Weights of a small transformer language model.
Architecture: LayerNorm before each block, rotary positions, tied embeddings, normalized queries and keys.
Training: a variant of Adam for these matrices, 8625 steps.
MLP neurons of a small language model. Each row is named by its layer, matrix (up: input weights) and neuron, and shows model dimensions 64-191. Each number is 500 + 40 x the weight over its row's rms, rounded and kept within 0 to 999. Numbers have three digits each.
After each neuron's rows, "fires on" lists the tokens most often at its 100 highest values on Wikipedia text that the model never trained on.

L12.up453:480476458489555405598480478532509485528465475469483453528528468479491426489513553490517467527507475548503518499479450503499496450491424493487467576428467429454497466505489496506464487571540579501503463460577518488490542533463574499472490514512517590468545546485422559504590534462555490487530535502494525469440456561552516484512509520546513433530465452487465533505490481456420467551539
fires on: "==", "\n", "==="

L16.up215:468460464538604463504533478445519467603492489527510468552555519526533536505556548465463512510553465546459461497480488518486579473469446443468514522487516438460462436471523525488452556415471508463505494500546474542522506500469500523427491477498477573501513525517484513566516542486554528549504424469495493453435456543593551538543454483603466468526466422550501525546492509449465487536526
fires on: "\n", "=="

L15.up247:448509427538483464498531513467516588557482494552425478449509508468460520539485549454503559504495410552519510579566426502555508455481428526566426474515499468464587496449448577526524531516542488532484480474481497513515467501498558559495487481463522526428434503446525432490594526523454501519540459555444546513512505534522498529518613540550435476506481463538543519484560504452469421484470
fires on: "the ", "United ", "at ", "Great ", "New ", ": "

L15.up329:515523488543479456537506477502475549521474524544443480546479521465505488559450531472462424496479425576563504481542461547539539474538508514601522471512485524496464468537408556494480496541563464525472492476474503511481502519502500486547504478463578609517506442540467519516509454482559459516505488452486487514437502534551503521545409556490500515480497471537510497424479496549518419486461
fires on: "bas", "Fac", "ob", "Ep", "Pro", "op"

L11.up567:521473534514575509459482514499539506549468458443453455451482382500524497512492506536440481543540435529477479461426487471537437461488492494529433567428454515468544537536572534519475565511406495452438466511561498475497474508421486527473485531451460586433468550551493503442504453485550453510444490486467524428535467571492503601466523482515466453538456548546531482483598499526525533555504
fires on: ") ", "\n\n", "Final "

L12.up54:494519551547556475499472448508499488469464515463522499464546472409623468499448472507496455522496483511556504458521511495511496468486442504492520512480436437512526445436474503497476490510571513537555591561502466437533558529499554472510483540498507546509466492546452507509555418460501522406487496472509492456521487522533513527529472530567452431500481429502444501396485452544439479494542
fires on: "\n\n"

L12.up597:482498475490558452551513432487514479477468473467490483473557479484534459486510519472518518499547455564532558478502445520459459544491432503484474510442449491477486450481505506489465501491532548519534465479555484512513556555473526461484506528486529517476502539527428517462538500508619506482540545508509493459444498613534528510445465520545447439493403420516441586522531454480443459499510
fires on: "==", "\n", "\n\n"

L16.up120:523549542528594525481456467461551541544512471505418511505559444421506470518439515493517481491499467541440506486526456493539493448592461508488461514482498499456521482496485472574497517470460513478491502462493503494454493439490540518461546560502507475514505584468458549481525419465560416516501473445493530522511437607583516482470551491512405526527469463482552458509474416513542495509522
fires on: "| ", "192", ") ", "|", "201", "194"

L7.up699:523537531469548481453517473504430534512459532503521467519490514506549485522456524397370469521508469577510509518447510524517615421495448503535432566527544523550518477502495514550484505461593505559556568556519476470532446461481526490488538489523439530503516433489502589574543474447475445548495442555423434515477444470534498459386494531523501456452464505535507542511510559558439478466514
fires on: "(", "/", "t", "sc", "ent", "fl"

L20.up59:447475511485559493487533457500524508528454558501482539500528393499559473468494533472407540494516523512506549523499489464468517415471430527410446473496449465488513428539497538463471514454522472543494474469540445524537506552491574485504476513495489515450504456526469503495522526423562452542457556489566512487477493536567519451507535463528542518482434457506479509500508539442536480512493
fires on: "\n", "\n\n", "| ", "S", "w"

L12.up268:473555453485478504438421463458492508545495589406448494398482539478549472483412536427505475523525531544550558507494502508502493464532463511479497470515462510483479476498470568515532515537453533567468465525514433486515437547517476545456567517430509507564510491562482451527489454472528499474548508501528420493416531518528503521506497493497456483509486529507508460516493541446468458493511
fires on: "\n\n", "0", "1"

L12.up590:558542432544538457543493472508492555513396593474522501542461430548472536571449491480402448545536508531514430534462466478476484543492513507533508495473493478492509437509536563504434495601533517462544491490521471516489536476430489529510531517496480512559478502519456536513533589487520409503490514575375527474492493472454491493485473480475497436453409549580526544527496444573460454510557
fires on: "am", "ul", "has ", "ap", "have "

L9.up758:494603516587546366506482453523469505442460554461478465455469439495546493574469483505491477491502464493476445492539453506532448468550462518578500524494506484421501494499487483477479524532518550520513489476515558487473532530478446512485511466479491525469434428527564522508591534506505482504507497544477405487475522544591491499442456558511545425514472451551460542591490443478522554472438
fires on: "of ", "-", "each "

L19.up129:463539504522553416511473402478499540509476497502494488541491486498484555535446529544485533580499529547474485539506506487486471453544469468533522489462445467568467528470525533542395546544465472564514549469571539528431519489498545498470494513460489479558527463552462508557485582534502501562449509517469497508483446550561471481438577457483498537465398469514526475473476509424494502503445
fires on: "-", "about ", "th ", "/"

L7.up596:496537537489569526456473496576523525516493472457545480463498533524466502541472640494540524444517462500546414505526465456506519505554479472511465500446449467496587493512457487457486526539551515570476496460521550427485511470477506457534501434478547540532497487541465575530542523429561503458515494520457489541542408457522497474410496545458466487474513529553442511501521464489533482535465
fires on: "–", ", ", "/", "- ", "– ", "if "

L18.up439:499522401516498535507556503515447525554447492517515430495524451544512506512528463488475536450481440504624474527504547477468543489497484517585422540481466489415520441436442482545476490489564520457527486444539472528544533446545519594399527456493560579468449495521473519477458459566492520435500470519483486450498441552477450521535527534520470435551459428532456459585555513458466502518451
fires on: "Par", "par", "ex", "att", "Ex"

L12.up616:453597489472551474489446516510403485517400568523498511509514475480501510504519442527512535566461466514524409596493434523442537453520503479577495499469553458418489495465525515535482573486498504479508521517503476397495516481409542508381534536522511530525491516492549562517517521415510453539500491512518491496472518473508525422477463533495489483523458498566516546519561440494553483494447
fires on: "-", "m", "cent", "am"

L12.up278:520504510476529501503502501519511593533554479523423484479493487382526494521523517492484527448510454499459485604484516483506470504534500463503454549409525503523571539562444522494473540498540569517530594460521379488547442521479530602449455502483463460502531527506489478438502444477489488520554499475484533491538481535503485503539411509494453426426519535512467498513569454516506521489532
fires on: "as ", "named ", "name ", "the ", "called ", ": "

L6.up88:558630475528528450452523439446448552500463580469488464501547451465513483456460490404496541545561505481493463509487503490525538480520536453536497459538519463429510515518516531574428398543515543486543535451579447477540413546492514509504498480530436515456509494558508537494552435502498445475502502535457475515526482494500412625525501526506500463500467513546492477517548433479532473537552
fires on: "end", "and", "ast", "re", "d", "t"

L9.up449:547533470526547416446512482487468483512540521493521525516518449471532488512509512493524520470449469543537456464552565510499514475488480484587530443505551479528526458513446595461496570485475492563456494503539570474536536525527469475497531430514453517412485414532530556503588525546515522512484482500465489522425485532630471491518420482574497473487461524495413516415502453516542485514483
fires on: "of "

L18.up368:558526493504479439502549494552493525567486544487492520420597412514548477487515539456474591511492604494545507477519492456500500422540494521540545513458479436441512461404469548515495578455557550553518485520519510537435499484471485525442480493507495482512578530532511471467506526436576438472528414460558473489461505455483485538475480484514462493457533534494445503493544397442499495537475
fires on: "| ", "–", "\n", "200"

L19.up670:473561513533566434492456574453466458603519447501504447503483474512581522538539585405510556425445505454550467488563444413491515379559524530560431516490462521472519520573533543475494512531478517542494514496486528513458540526482452525478516460454480579506515533493446514480524537481478534503567464490496520485467449514550497509434466524494544528492476513509461538476483455524437436480532
fires on: "–", "| ", "Team ", "\n", "-"

L7.up384:510558457521494455442477495495504480497427541457556465507533476490510500556528482434479554449492530484555464606497502548552535500520476426473455492457448502546478453519505479479435531490431488476580501523524414535466540483452511572526539550556475487504459602577520550538572504466487489527464542486471500518464520444468430513498439510522481488429483459590508480505526438511479496533454
fires on: "a", "un", "ab", "u", "ini"

L2.up761:445496427535625511518452459500383540508512558524515496507472386490549491560472525519447537456545426541459450487499419538501558425552495490556510505495534532473532485525500527450483524582507484577524512497488501488516506506497491511524511535473563504488571506537520468503501502526496466507554490504532458507456457476508479490494573480536510491524446498499414526525506424547485524492522
fires on: "inter", "ing ", "offic", "Inter", "for ", "electric "

L11.up35:447555542504546503492502497475508446522496526545451483475488496435470492510437532531455526509532457500548456510477471592523466456540446509565551492450527508541585495477453491531439508542439488533477563535487515463527556535487514493392475483510515526534542461535527508552476528429453467566454493468485510471463500497548506465470480449481489480470484470591543472430512468536502467529449
fires on: "-", "–", ". ", "/", "m"

L15.up639:506546480528526518525527543526454495583392489469470405471536517456454483469479566469534491567451501487480488521474499516472569537484445511542498527535548516437515446488560518578491551556516448489517509457557477446482522502460523493479543466526521464487411458564482536573557514480544503578429541555474479506467536444490489464522519489451500489535487497556482601507508400538444479545528
fires on: "M", "Am", "am"

L7.up348:556528397559499540513513493533449530477460466523530413439501445512480386567437515465430520506546447467500542498461483554492560467489431516461441496527412509430587496426514507545516490524524499499531492489475544554521536534500500473481518493432546579498460501540372517466478474502492480486486504516506462490489474526500463518529463509549441436457499488599422510461489500471434514540512
fires on: "par", "Par", "cont", "rel", "leg", "man"

L15.up681:499529463502554479541538473457535507565431518533470459462507475519486494499540539423428523512493547521557545475535573513517478434518509443595526512516498554382546442446509535597487523506474475489569506453502488455511456525431449482475471476516500530463507518530500502468504422455576439470564496489477483457506531538527456510531472516480455466478529539514439520458555533474582496565562
fires on: "e", "end", "se", "d", "Me"

L13.up441:467508533564521401498468437538471521523486502530482529471517477460515449507474505511471532494436426499572480515499441586493539488564466486510457512492509501452528475511448513512443532484575515503497465569491529517516472548481549505446491488546498430469477457459541517483515491485524495551583514507518478453471422479587507571507429543569495443467452429522546547498509508570505495464431
fires on: "the ", "-", "of ", "c"

L19.up458:563552529554534515501476445525493453583521576489459555462533481502480504489531446484526526557456462495524521573477549410442506518462484496496508570438412475514545461435504423539491552493496613465518520504529545454525434430445553530493465510486510431491508510500454527560529564455486472461484511554441529537523496449462475567488470478554415519468493468564479411497590439497471460516549
fires on: "Y", "Ch", "y", "Sh", "ador ", "professor "

L7.up460:436563510493582491478443500555522512468578480468488483486465470465478543541366531435427478451540499575481528569435493484525503491504362481578452479501524452423490501498442505481410495509507540521506479544506522513490479497479531468431517448480563519490489452526533585527602452482541516462521480546451466514506474474520498492453516499509526490519523511620468520537494510528501450484478
fires on: ", ", "(", "/", "/ "

L13.up139:521412499519502496528590507532509518486463454480530550486518474527482498536484528482467449512507541546460495487509492444536515560504474479518447503543538470479499442471500448520527558471471501549529576401453479443542532515455511481481520495465464473502554462555432563554590440536499434560508514531472461554466535448522431522473455517507450475437514483568524576535521458488461494483537
fires on: "ik", "D", "I", "ang", "S", "K"

L20.up182:495457438507524448535570549489419547477534534490505420418501434456495498530438549496436536542567484500527506504551539532541508469434533492560430571492439474550511502465503500487552440560490532509468526553552489494568519515468427599492531507440528531451553511497489529492477520475487445514461461484458469518484489556530505502477539530525504453571456548551534553523515497536468491552489
fires on: "| ", "/ ", ") "

L19.up174:451519477534515496484503553407436589565526464555501477601559515479499570555529444543506390531500486548449481480450466539432509506527515511562416488527466534432484509461531569526501510505479545509467548512516450446493507522561504505486520457470563508541483534538459558479496470414515472510474517533509527453469516570507461437528493504495516463516462485491484494538525499494496454544425
fires on: "V", "v", "Mc"

L11.up519:502539522497587437536501474470498451613460509528483496493554511498493480520509542489519521487521491554508522509510469597486504437454433519544511485509458494462503467431473506496454536559583531592519450528501537451495442512506437470422500489495537504536488506500490457546455523395464493529459505510494545478551551479539489520449542532567415410482456465519494544524498503537503479526494
fires on: "-", "–"

L12.up305:521521517554483516551537556529537491535518543550393460479482479480526536511506495507499481492440477570559495570489522523565478492509444489508511542532462479482504491490496573572490493538485528525507444512500493527534431470513547472551513533459487591451466492470544477428573541498529454446505521510481481529517480574545491519408468499504560419442548484542490504525554434470497490525515
fires on: "which ", "It ", "that ", ", ", "The "

L11.up588:491544495471554395517517515536434546526549449477544481410502512478602474538435515481566457438474522520499545466528391529543564490507509500518472539456461544515481535542475516517482509556513506589456450479524448482531567471493565553473487502526548513498563537487541511523454532472531506535519485503542523504448480483570464517464531528544535494459482556513430547519456480524478510504509
fires on: "Team ", "-", "GP ", "Track ", "Mix", "ed "

L13.up570:508531544531527474484508502501566492478508490508505534505464480503477568521458577476481454456419492513572550544542421495515532508558520447493532504455536514474572529477462545480589526414598561481421497543551448499564483546441484523448486524486487521539463527574512511508491488477514490525534489498401538501539518573495475522536528528529463505467478470534496470459490470508516522519548
fires on: "located ", "(", "born ", "in ", ", ", "on "

L15.up546:517580512566506438546507448525506513491544547499424455416498407503573558507451552436489549471562562463466492446573518523509483492468439499517460446539511499523525526464493526519451465535495544486518481580528467482505492484448467572490531519505493488507530507550440478520451541482593407530557440510463477489470482524468491514508490535515452474497502489534525519535527479456542494550470
fires on: "| ", ": ", "born "

L16.up642:451523493497462406540451485504510568572443510523469460531556473457524529536545449478498526478470534528517422502584450557537505462546512537483535584454567488467494422420520547474503512558566452545510521499459438429468509470507514515488526568516459537491482498483508550542524475442540471555437437483534539476473527501520488486465460482494540521526520400487496456465558493446588494463457
fires on: "m", "in", "n", "i", "el"

L13.up543:485516487492512478508505501534483493573494495544482475421477522448508482496453497464472510460474401436496501541525453516479503474566458505520505531519497438491539514552469522506492506482577506534496500554587483509506494546450490603483521503466521522495529526519485541523523477443427462581542511473514522550481529446545483473542509552475439489492497444560502461460464527422490504532590
fires on: "(", "now ", "/ "

L11.up616:535518437457536494502483475484525490427536527536534462450514438474497458556523477487469553586542458475569493484515503496497541399554504444492462490478518495537474492500474544535502553513468492587517523545444427478529526493480517520511529488466555517519524496569522539555506481440501510529614500554499488540507481459597506552560482486546471487463453457530436546495589385429499520512504
fires on: "ing ", "named ", "ed "

L16.up584:468506473488552466548527411500510486598484501515502467482488420497470514484566587496494533561502521452478522510503480561473522468534496502502491530466465464586603488514483494510460500486577528509436396473523500538403490603444576548512475523487504477527556517546419518483487472498496490568481484543536494471533498599534538518491426579525461459491493452463483546481457425509504475478494
fires on: "in", "==", "-", "\n\n", "\n"

L19.up741:544541493533547475525556422486449424461449564423475481437560428454555498584512560453530493568531544435453492462501570524541556499473583444495451475472442480521490483545452520494453507480576536487510505544522471457577487462490538572490460483521469492495465491532411584498525479491573434501525493541468412503493540511515496469502552480517556516521511456482516519500486453554506478568532
fires on: "| ", ", ", "−", "–", "."

L16.up318:480487501502556449537445484549477518564452523441475500532574501489589584497512508445527437484476535503538487491513498540498542469523481529528578577524476481530542486447451469448424537517507455559493511446435456452530537497531518480442506491527519510427510555493487535504465494511513458488474448549552502450430488528528421482444566581521484528501452391555413528564517496521558481448465
fires on: "el", "eng", "ack", "il", "in"

L13.up400:490527454517550510446417436483452558506532525478558527517590505454547548498474508494442503557517517485418497454471505613486538508546514518496404553509491537411528454484446493549534489532525528465518527513511435523498513496447500517529601426528508548567498478496450478489537486511536457530517543563444514469508436503478467489492480568466476451512466521476504477510496495490520458538459
fires on: "in", "most ", "and ", "F", "-", "v"

L13.up480:506531455524531490477459513534526532591557415502543419459555511445477546526490501505521428515445479514562564541480468531472534456519441511516541544506492403424491526482479559544511483491512539525499455559516508520505441527452530454494552484518516499506465474558497539529508499474492501515542508519444524504528444517564463542541510476602509435441510482563469487452541515430470490486470
fires on: "(", "of ", ", ", "named ", "New ", "called "

L7.up662:482542503568556497521483476572438499469443492498513483490554376510540515473446531516394531518510498440469460482536491563509580540500460540524526544478471508473582473427521569472501538533466541472519522487474496516554540519501570473482607443437521537494471554563458488476483550421437492473469485488471499498462488483490493541446499529482485470502474472540479485524490496426513529526535
fires on: "inter", "det", "rem", "att", "lear", "cont"

L11.up745:490514469533563470547474500532545484585447514505501502481529481431448506537485481481409455533496505478475542531510450568571500486533511418488571578441437469548496419410460537529530584581504502499467559505499456476477543506489470478489564522496544512469452455477492536605567502455442496505463499527475453523441518436517472509491552477487440450484564479578551570516447492505521468573535
fires on: "ou", "i", "oo", "am", "ai", "wi"

L16.up280:526570503529504470476491507541424471476459530442511529483555363523510472516567515451495501517546503476494513480531535523573493495476448465603589515460466503516541501458393572502459478523531521496524547559541466531541477524498554559493548510521561521507511534509502545514469526472509466483534433532445407437490486494510501517529529516468522451443541523494488564496512494491551453513533
fires on: "| ", "; ", "–", "—; "

L7.up598:506485481480472527567442586487533542530424463469423489445531486517529470452510499502514508490399468487508469521455399524560494506527516539516487504512542493467520509484492520535494510463453556529533497542484511499536515589487489572509468479474524519426469582502464517511506512490568529486590481552445472480440554534502500476453487544562507501403505433523491480511559480485464482494509
fires on: "(", "s", "\n\n", "s ", "ing", "ks "

L9.up316:526543530516498478511461465530477475635454541454470472467511473480522476521536578495533464500503480475577572559462480487518437443492508505479485509493445509461484508456491516525550560516480562492487423478512483552489563496492532497489474483425532524489489522543493519565520466479538519493525545487491504480473472503515427496520483543450389471444532501454543484461595502411449405492546
fires on: "\n\n", "199", "7", "197", "200"

L18.up508:495508458431550448532471484446475467536537583473499494521578425424542442496549499489531466424498505566537475499592519501494539486494534500530518492474439423559474425482487517510437557563552540497502503498548521403522499481497472523515462562523527464519502570462518489561491485493525483507552451550520505557473477508506488468482489499509461460473443449512440585495505512498488504592452
fires on: "o", "u", "er"

L11.up574:545534467547458465533431491528527530476490543464479509431590459454506456501498510486514503481494519469476528493482450490463450489436459517475481529553411552503529466426478519561538491566495579482486457522582534482580469539471472523423576488447544469516480517504401512468512516509538498485576364529486523472453468547477490480470441527471463461533494472481524496498450466508472489555494
fires on: "\n", ": "

L20.up409:469460491520464525492491497484514484476460566469511467492477561523476562498521473471488456464569521512444503500496488522489509518432491475510501495396505454459545444358584470511412567422465487521544492483471480493556563488419557585547550470498522572486505517448455562560562419491489497512449523525555505483483480493518431591414522502493422506468545483552473504524508495476541482500515
fires on: "K", "D", "J", "ong", "-", "P"

L11.up514:498505511486514488479473516434484501540491493446522511520508433526553460511443568496436543443441475466577500519533513482519530467518403492521480501478500464435514513416476538511538502438580603495465483605523438509502501482475491521466501522458549526524436455491444516530479440529572486514485452519485521482512528521539490494532540536498499438487546456536505478470479537462418478539560
fires on: "\n", "\n\n", "(", ", ", "==="

L19.up546:502508454499490474557411557487491410503501514565465453489560501548545443519530494456567556498513526497380519426468444538454538469537535479550526497474501501449525471487479490504472576459473471513557538531557501517500545517466486480496510550463518561461542531477494509525567508499506498528498455513483474497443517551570501492498515524478538571437480468470577512487547407488467487517541
fires on: "\n", "| ", "\n\n"

L9.up506:501553465495480443420507503532471487523555541449475460483432488478476559536421507517482568536410478523468429506536458567489531528492441546591449490486513504502546506539411556460413528471514537495488529560535535552530466558437465505517568441442481529485557381472507510477479492439461485504487430561426532529469492559567513546532457540534489460504503443499488514477501488560435359507538
fires on: "of ", "pre", "under", "post", "all "

L9.up754:471497444503537420560531477511456538487494489572450470475429556499568425509492471483474444502526501624461534609476447557567520424488499464487466487464557414478437543510463502489509461524444513545530555549538515549523416560490507533471551455505483470530447551486476547565474392555511503434540450527527482458508480496507501473422468520500533517502578515472475535503517491464512458512462
fires on: "| ", "- ", ";", "=", "/", ": "

L12.up452:437524482534561377556539479488517482578486558479562470447544497534631487507469606443501523524446527480468535515492472517445460421480512480492475453492432467501482466459504497476449515481483506481537422457572507473461525593426556522475552507490525559493553489516487521470521531480534493615511486465502529525484522540508515499475500512544490485521490486466557567524464482449490503519530
fires on: "\n"

L2.up309:513525497567463478533504504473476531516539504487507521447553498497521506527590533496512505529522517584508523552459463515500523455455491507525457520453565498495566502441583515472431528503522606559523508459578396480526476497459482526514514504502490465465462544516505469429562489538525473571573495503540561486511469437549500482480536465429495416403465511509485497406502444481479549541503
fires on: ": ", "including ", "of ", "named "

L11.up33:563531494535509450479526537453500527487473517517485512491538478466547487503471504510516496459559434478503521567485478564531481503536523467485570541525486534503467418452468528519476496479536521534462506585587466402496581559452474509481526533509598453431526485541460528466573496445489444521525472526473496487517401499526477575426509514522525471495499527488489552456489471502517510473485
fires on: "of ", "gr"

L11.up111:538554512510523469518511527455502569448426445471438439538536559538496527561497592491516480406461459487469520558536533456425502435541420459524483493509488468485555483487449492565561504482502509498464445546612471474547494556470596473449498550474510460504540491512426557535515509520477523515524467483457558485542428509481508522457514578561444488497472408525483454459508556490504470539498
fires on: "(", ", ", "″", ") ", "3 "

L11.up159:469481509563493526591492531584470516532495522503427485447496474467539418527502529494507428432487455530538485489562452525496580499545461439506472462456452510454513476523477504535458499487458520509492456482564534527524504616511487521489542425523536578473560540540526528497520443457553501520537479500457469582431493525567473522461493539569434516525434404602486518477485467504424478527487
fires on: "fac", "pro", "Fac", "Pro", "bro"

L16.up482:508510504527460437560559472555550504505606495461423477514533455490522570584552500479549499467487551507552529550499484527556505510512531494529512459474464409491460524499448512500423554506478500505529415515484480448452547479526513490486509565532527502468465604553447490599535532506606473482518487553438429527498515467478437469526556549565524443491499437529459543502495460560502483581478
fires on: "o", "Mo", "Po"

L9.up370:518531511495516467509506468554500501502496586470619502525454506477447511520532486455494538516506493471474457590552551553581471457521528476534447481461492515474559431497452541485445530482487535473537524523544485547591508484457534546493548474525486505469508506556445506498535509499470454486523519545440478539452515452523393548409482499553461462467447473506502460471569469525534523508490
fires on: "an", "ass", "a", "all", "u", "as"

L9.up455:520567506550548487522554578629465544444466505460488477476487501520481527536419495432499485569499520525527488500535513476540508376450464511507499481525490511501471472506519482576507490495524499512543429521504499550502478495518477474486573565472467595521482552624483541433590500525523466463496502516467471493495423543546403472496557583433524501503483400540508474506485515484494474508526
fires on: "200", "201", ", ", "202", "199", "193"

L16.up67:445533563555503469508551442514495535565493555488445525413526493531490417508497514467431474529509507448511474532523534516492563518488483472537458505568474526542532526575467580540519575469546549499560469571553459468526543478396466461462485489508456437461475509495476437515468503489433507487494523537379517469469417553570482573469490494535444466490413486505494536455542520433494462485524
fires on: "f", "L", "-", "the ", "side "

L16.up695:552529544533493458477544513547469489522447467495502448537492462536529522518466449458508432510419486517475486513526507455533609416473450512518483521523543460456495524560558467534497491494422552502594505458551524547560489470519471561467471497503429462508478488524452547550598444432491456520494472520465481499536499550574487398539480568534465552465487473493528524502530503531400492555452
fires on: "202", "197", "200", "196", "thes"

L6.up699:475508457479514495512411475541482500543524526563558490498569509517485458568489555523514467475478552500551493491543502568493565528516465493483450526460464470569528498515443530521445512531558498554524474487505500469486504502524503497470508508496503468493391467542515572486543459520504481528472518545502498436505518459533454440414493565546421444501414399544473526514532490506464509496415
fires on: "-", "u", "in", "a", "c", "b"

L7.up173:510537436519532479460515489494481490596569523464500517395517491442572534502518492513426450447443495525508475494554437541486428474561476518528489501557460533473515452449508549515466493563504560545474509532540418509506484537489469463473540448530489508429450461514412483509579511459496508445562382468528480500525499544615490519475474473577562500500467526456463536447479459443506496549497
fires on: "- ", "of ", "\n\n", "or ", ". "

L16.up572:495552498509506506530541565508539501550502535550435446445503465495461519542421536448486520555504505456483448522490409576516529505490457465499493582472470559331601500447568537540514549555531511534464502504441496472533512546487446505492514484484519566476479509565496502501533548490451476510476522584467506518514490440477522489461433440503476478463494443557477519464547451556457507481546
fires on: "M", "the ", "The ", "R", "cont"

L13.up160:478479487547518491533421492462514518500454548502545505451486471464492495503538495494477515472527536473460469590509556515506507439595489504503482525503506511470486380508477508560444560511623490536551478472484471448474580553455511451475494498435582515528530523519457481460492470474507522526504544560521440498508468484496474570540448495515543444480512465499429521513580446442509425528562
fires on: "well ", "such ", "al ", "known ", "y ", "ing "

L6.up627:499563443508537443473496492613522483540500541455489402504405508480484526519496509431488441522507487472578507524458545514526483504545456462555484552484403523490470508554484503535453524491502510539523483458595464451515521508508440504497520486428513583503445543514456505478556526497492518441520537498395462546502460494574495525428454462541471473485511464566465594467610437558582459502498
fires on: "It ", "This ", "The ", "As ", "us ", "as "

L12.up595:463500558505513444515518498499478500486496515522449545449511494468489510525486537498524571504494512445577461518512450513571564496508504450456495489521478490494496519480480540480516493474539502505556455583530461490440458533501555572420594533500514506543565545542495545580541462493491448502572501497480501459499442539549493473484516441524387498484479502544499515451492493495474500607561
fires on: ": ", "(", "): "

L11.up764:486536445490516504505532570513479553518508580496495502561508537459485410524452472455475507483486434529495518559509547508592533521537567436541524486486484475517467555496466507481471500477498471560543487532517459467552458550478435598492538475432520504493502549540517472516527501466471495491520446506512522447503479508490443493432389512483565443514452475488521561521460498470466470553464
fires on: "be ", ": ", "| ", "red", "vers", "was "

L7.up715:483506483471615488547463483475467475481422541503521490402549461523563496512457522512520465439564478522504568606434473523488536490528468466474492533519542470451501530502463534535488489530525493504503520609486462510483539545536526528459475502483537535496529479519514502483633467453461490518517511561471510534504450487520456490382494494539507379467478559501488541521527488556443473462430
fires on: "of ", "tr", "amp", "ab", "/"

L12.up629:489535531564503462513489514554488592485489509511479524443512532477499481524428526500512476481435480583471504531480474490464480520516427528510499510485512510467559502483476453605511537456539574544515502483505496468476506540478580542469461534535463486531516535452498461561555487515505476504502410589444525492474468532516495467514512493522494442499471509516549490491498472495437499458513
fires on: "the ", "born ", "("

L16.up257:460517501513559451512521513479461458497518507477494480447523476517567468530474492379511519494470511477529500609591473497591495429612501398520509477476517417533559496578479482478431478530467538565526507522486474486508519536435532578534477446528529506451515500495415519467522440447506476563515472440515481429542532547603473455532511495480523481480439531504489500453545512440503528514480
fires on: "| ", "(", ": ", "year ", "; "

L13.up306:435568513534533493525488516555423538487483454456496513529552498493511542512507462483447530532475538487570471455433506618521608441538480531517524621440493466467489466461520550484483490479460476491458526510553476456499570534520476464488510408492577575519476494516468494500489568455514495512509476497517517434439464513551461439516549540458566492496414435496481419476521409480504500483537
fires on: "inter", "cont", "prof", "imm", "cons", "comp"